config.toml
n_layer = 9
d_model = 512
n_head = 4
n_kv_head = 1
head_dim = 128
d_mlp = 704
vocab_size = 29458
activation = "swiglu"
norm = "rmsnorm"
norm_place = "pre"
norm_eps = 1e-05
positions = "rope"
rope_base = 10000.0
rope_fraction = 1.0
qk_norm = false
attn_scale = 0.0884
bias = "none"
tie_embeddings = false
parallel_block = false
init = "trunc"
init_std_qkv = 0.0184
init_std_o = 0.0
init_std_up = 0.0184
init_std_down = 0.0
optimizer = "adamw"
lr = 0.00114
lr_mult_qkv = 0.7
beta1 = 0.95
beta2 = 0.98
lr_head = 0.00825
grad_clip = 1.0
warmup_steps = 290
schedule = "wsd"
decay_fraction = 0.795
decay_shape = "linear"
final_lr_fraction = 0.0
batch_tokens = 262144
seq_len = 768
doc_mask = true
train_tokens = 1607000000
steps = 6131
dataset = "wikipedia_en"
MLP neurons of a small language model. Each row is named by its layer, matrix (down: output weights) and neuron, and shows model dimensions 170-340. Each number is 128 + 32 x the weight over its row's rms, rounded and kept within 0 to 255. Numbers have three digits each. A neuron's up and down rows have the sign that makes its largest values positive.
A block is one neuron, or neurons of one layer that tend to fire together. Before each block is what it responds to, as a language model described it from the Wikipedia text at the highest values.

Responds to: Separators and leading digits right after a person's name in lists: goal minutes in match reports (Devine 95'), commas or semicolons between names, table pipes.
L5.down8:144144131119100163130138177049124150155152124137129155154164140161071123135119094082120142112138164167104071174135132157137155119158153155146114148118131136208163092142111156152181147156122099129135097122156068103081143134153123102128202132053163155145179149115156141151245128131159079115188127158154153108174215156144100107136072159141205163105096147157177087119173103049120125151161090131136136142092110115114098090087137099114116152067171134082094177109152112120109103184055144194068131148121123113117122130124
L5.down104:087082083109095114089080116135186123128083163123125121152120124160123097119138094092157208133131131132110172162130159100136103115157140085090151145155152150125147076149104078175159107084122153121123091127103135134113109096169141143112086111160146197070185108137121071146096156132136137113152122222169072131150156147159136168171146147120146115129173152160114167136127149122145112086152131146119145051112094057149124076182139131165101113123119181108109058092139119125147108134070121098140108141168117112115183162156
L5.down155:152152137154073110128103079098194127094153109184135161107121133150164122127095076133125188085066101151070125096156146136086131118134163088148120142170138163124137144169150177167092103129145088124172149108108112121132078097074138147157092149104168162083038174188174127136133104168129070122168115117083147163172164119085092156144076134107108141138130185130102185200148119042098098146147144133165127153139097136111114188141161124121120158132084115138134125146113102131113136117144153126084149196092079121140121189175
L5.down424:129133126157140121108093084139147075114138103102112150185129157127080114085151137039149124104140133146158144108133095120159145108157177169203164133082137132104148104138132106148172086117111148097100071117144148103131130115121127197054115113133133148138066160175129217142094152095137144148104103111124115104159186115135161061157142134097118127135144129118141178172165151140132099111113134146158106142126094144098113097163139148089077098175120046118114079123116133096138167152118185136117120106133167159164103119115
L5.down471:102167079052133124145073108133147130154105167119106096126146044137120109128131156099115129096156120188125145076111186107088098147076093132095090134132125087095111141121136146125148111135040054120106073188143093206186116146130132166147121237108111150154115144146154112137134136160121168125096166170114141057113143126111163120195160166161154105165112119071146122163111177085099142125149115129116162133172101081135081082149125105117139109133140130103152103109159151202141140151166149108098144090116140157125116137113
L5.down507:082064070077111126170161111146124129114129114146170130183136071056096116120110097157148079121146117086141141116119072117096151126153149098161167099065092100113178137133127163206152088151160117164167084126129144091149145149100192125153081121131079089132072112083107150140094134113117109142104079164158138218095105115147173138154104122070130126119126107025124121171142174094126043124078096168128102138103183124106103107145178148103135177146117140190138120155116124107124153142126168124103103047144123107100119167187
L5.down607:108151100147210138081092056105112076094089142127134161165129182135113129065148159130126186066145119162138122125133083137099132128157117119128145100148090131083149147147157095159110102128074056064048150157178122101150105132118111159130191098128066147112138132149123141138166140143123073137094104109127154146221181072099107156089078101177157100159109118139194107175150146105149105155147129110158163093131111127112089133123134123123102112100156068104103087169101143091073146105105125124089150100139118121096100148121
L5.down670:152134152118112140151151086134107154072112116143112125134182086104146173126137200113177141099129099147149103155172124117056173134139174123190153109062104140108131096091097156098099149161130180168079145119159141124112126140140128153113092100108081082120090199117148068100095113123068107091115099145169142095121163076159108107159121145151113102114123119076148115139146180239141116088075125096089099146081142120185139117131145104111089099128153090132110117146027089129101096170032141138154096181099143097167115098189

Responds to: The second digit of a four-digit year, right after its leading 1 or 2, often in ranges or lists (1'9'77, 1'8'93, 2'0'15); occasionally other digits or the slot before a number.
L3.down248:100118127122099142151175189153088127101081097133143132115111161172131111160117202113176138132089121159180176130150073098130123141133113120096109115171107143144156127140189132118132021091165110156114100179124072113130117136146177125101120117156127224072123177081097164112162107067134137154068122172098086090164125084112193117126157182182088166146143158140103123096128116100121173059097142062138080096132098118088162160146105116153128158173085130158149095195163109175094127113146109076143132130129091153166121120123
L3.down697:155145132138073144140150152139078154120136101105068109096083142170112084152117101109118101122099096149135102149129170052167117115141123103193148151172124131151139131111116151255162107128084120163142147172113166084120170126148167110172075107139098129142162155114117097115092176087083159169134158110109160121111054116115120110144118075065200129094073206150135152190109110164115084165130170122079111168147134150151152092124124122122083147155135160126142136136170076189107092147149140110124143171164140114113124152188

Responds to: The first or second digit of a four-digit year in running prose, after "in", a date, or "(", such as the 1 in 1880 or the 9 in 1969.
L6.down81:156066088134137132194077150117114131138103137141105069122147106097066080166097135157139134134111164135155157142121170170097108125065102140088108143100184122150152130164123153150154107153115083142157143143083109101143151158058125107131104121156103131090073160069148159158112188070071067133132111140151096155129116157124117218131111170156103081118146098082121072108169091122088095107179065146151195124126149143106142131124115135081124071156155139155128164085154097111108135139141144174093101183099061129134115130146
L6.down127:170131107172149121151107142094173169162106136095053183148114119147100115135163106080167202127160133123155194134126069109125135077145137174079144147122100158119110137212139069091123116108145046123126113052096119118131068169080132149120125131093031071130144126097134151112141134086129152106150122150141120180164165102118096139155134130118097137103142106105080183102120098193158089084106120117146131171111157146145103117118150160154168129123207156184126079088122128135195113125099165088132121133105107095152094135214
L6.down430:085095122080079112204152181191164183174111095147160093155080166137140136198114099151136088099126157138033119109136066139098148131084115145098135088099105178189077128095139132119181106161160213114119133122148168125180180148165111112145096121156185177123129110159136194114124141122095186130157082080170138119188116121113110215124149147125153110081098097148142121101150171115140162125158150129152147100129112151169094059116096150121118133133137123139109114164106131168215087117221044138197150156162141139131119142105
L6.down476:118144071185085071182099136152189103134124128180157076143098128063156151149106127090152073148122117097109138098094201079116174151121121110154136122140158081076109152175138118158118145116157080110163115135088123115175083121177136178096068143135088128127097142166138133135165103123058160157102159178154108199144156105093125116081096102143137174155147132109170126176165093132208107194163181136170136121126078174151134109174092100133114148177176121132131078083087183122196147212132091111108122175135132157145084121094

Responds to: Second digit of four-digit years, right after the leading 1 or 2, as in 1|8|76, 2|0|09, 1|9|74, mostly after in or month names.
L5.down39:163097103195164133169126108142132094130106049167131152106145107087153145072127149114112094132129091158226111144113164151120168153158134194101068046140128099088115087088106131122201041132160145143114123150091159159129086187104165118094149053141133126148175130136117188108122156122081057146138101155168111189128131125133042152136117169096108149153140131090126101077146165076125182184130159073197126123061153113115147143088144145122116102094155134161090130117175131110154078149113148135107152190157173128150099066099
L5.down112:117083130216158136183109140123176154133063096173149105127093114131184131106115146092126073157099093072146139111127212066096077169127138129152110133158135113064153136124107130120109092055094054142155129075131145137128208110172109103103081108164155126118124166153134152130118100080066144128126143094065078086167145175054155156203056164134123117127142096148151104072082131155083113128114159096084150113094129102108092162083121179139101090111123148112137147108143173154069108148161179159103141108157108092112109099095
L5.down129:133048088192162128101090107132099137094153165160105157168106179115137117123171139161184158079145066148080083118136155147097154126103121135126136158121153122184106126058153178054115186157081095151141138152108196137150113140110156103128122123067104170107125148123120145115120116086092077139070160157125136172131134090171145167168092106124150088108182123089151133113151130120114104160124169157149121130105134187081133148166150113176087135186179150121152142134181123104166119147159125194164149117086111120151083157109
L5.down313:118183186086096182085120141068156120128148105103165119170105109160200096094092092125158137101136122156075154096142098147084149063104144108106112076117131121135071114159098096125135075135121167103146124104071118144099174120130172092133143141154125113132163091125161177108139102146188168109138064205059144074104133067208108082059102124119134081104102132141080124138141138154180161111149113101124122145155133075169145129192091135145154160114165149089129121086147107092122100141205148161111137154177098136141159112090
L5.down457:136118139176095123096094130085108066046129122180106089174073113193115129150129148119139077112118128142115135129140126140173159080137139125132148096075172072127121161135118097085127117138103137079158105089109108140091156146140098113118109127116156196168110143191112195137073135102083125127166055100122051159089078126022091132097174108143153089151101116085181128097090165130173131144108120105092112142174200162076080084115101171146138150128131122089156098169099133126144171127076117146174155151069165183175153104126
L5.down679:117107131141083123102128097144098035079138145103170162161112200131086119145107102169094165119134189112171120099166116169089093142150182177170136071144126124097127091113131144116139197150103074170103099140121121122137157111155062150165166165139162063157158129116135114136084134149133128120171107138157190138184137131132152170065108059131125143129100143105158121095200127094144146123180102174122090112107187088083132135140112181127121143076118145170216133164110056108099113116165172081121119187164123151123146103158
L5.down683:100104195102146141159146146171109135119119183169059128167066105127164164187119147105193140136083136095109129168155060090115167194146199154108097116194106077180173154146118113153093145126183112138117078212142098167101132112104104105143132142104165146139088043139120140152084146139104042134189159175163144178171155110074119121101152158087142144115173148100159100164137216148087097124063168100131149087137158154155169161142130046186087096076114159084130141039104157087125073108174093120091088105136082117169160128094
L5.down685:159091106148162156128116184106098146121100092195154116145144140126078159093084150123121136088131114125100141101115119118131143116105095108139143132123107163120138141178125109163092180134084095151145151137099103134137086184115086087104151138150097114162080080130118125118113166079152085204089155076151150097113169102122079172120127121041102138129138112122153086164069162130080079163106094121119141175114059120121103137115118144129114122100124151146133079134142139057117133152127128131132106142184119149147130217088

Responds to: Colons, brackets, pipes and prepositions just before a value in structured listings, strongest after team names in goal-scorer lines (Rochdale:, Groningen:), also infobox fields and table cells.
L6.down6:146102166062146156118056127106080100126125125115091120129174168085121181137118156141119154134120158106055152118128133158133121168130139139156162146143170068096137117122152126125149094160093127139092091088119102110157060082062132123091155115120084105140148103183118190121097155048097084157168138061121127163133125120097126066138087108111101176116147075104139095043125154071162162180114114131136138154111104135069135088131127118171163113116089184109054145144046038139109150095155151107150149102099119115162097124119
L6.down320:149070109106166148133131123123079118114125116116125081105175172156130122106155205109070123139105156041124128102063097166137069107132110107146105133121108099180111087159097167062095091108103119104136181093160157105126120221154148161121129113119148114155118159114068132150082139140128114141124093135074116134094113132099122108055136104128161122104141108125167145179173176169096169099118147138096103175086115102160084138153177133154102160120106090140090162121146093108150064138058143168145170107103119128164157155118
L6.down583:117125070063092165111146119104103104164080086149126097144177110125135148071076133175110143090142110090142115089122112119101144088122172179096158099148128174143137099119109114011095088105116132127115159144101127111053111144141097114092123107154157131107131114125163106131149131150192157148122150191117133162147146121139080118133154140148144145137116154197121153102142155112075186099109173137166129106104131112104155117087122106177103060106106166067126162149095152095091133160142169092151105137119153121136118097105
L6.down585:125109151149114128112188213169095187119097169145058098135127108082129145145127122170165140102061166143135144130152200098151148200178058093168160116173173035124143121140139096022107106121137129151103197132119112090143170157014187092117124142144121161102155148130132114132154175166115110126135157105071131161122168164124183217157113131124187074125122110134159108119114145175137160129135106070136110083137166152131162126134129149120143186140143124126106129090154123158110100107144123216141152103115126137128165093100

Responds to: The token right after a person's or place name, especially the space before a goal minute in football scorer lists (Boniface 21'), also name continuations (Csaba V-ámosi, Holbein the).
L3.down70:115135138161163114110113131122116122161123101110143135091088129087171175097159145165148144152156139142088135102142119169160169092107148077053130114153103076120128102150129161072105156154150115137079116082136109137133160183145071143076151106155122151126156116115128146094148108139165081076139090124134102146159133176153040131151102121101151102178098099157111180163127157129172141119134169155119162140104102080160118127172169159156145079111058138067189172122094121136113161146075110059150173141175073173114072213153
L3.down404:132110084138119119135170213127124132136116092132097121130172062159157105158113108083133104154197141124181100138169111136060147142108127145049110132131096111130129147095113116132132142123133132126098123106154111138142143126203144139154186150134161119118107084098137154129167139112149167121125104114197164042151092136136116109093119153151149069129141114163146152070163183139102090108157084124065131127125134118096126110137131148160089130131099093094077145061171098139176149128205117158146132149058110133107169091130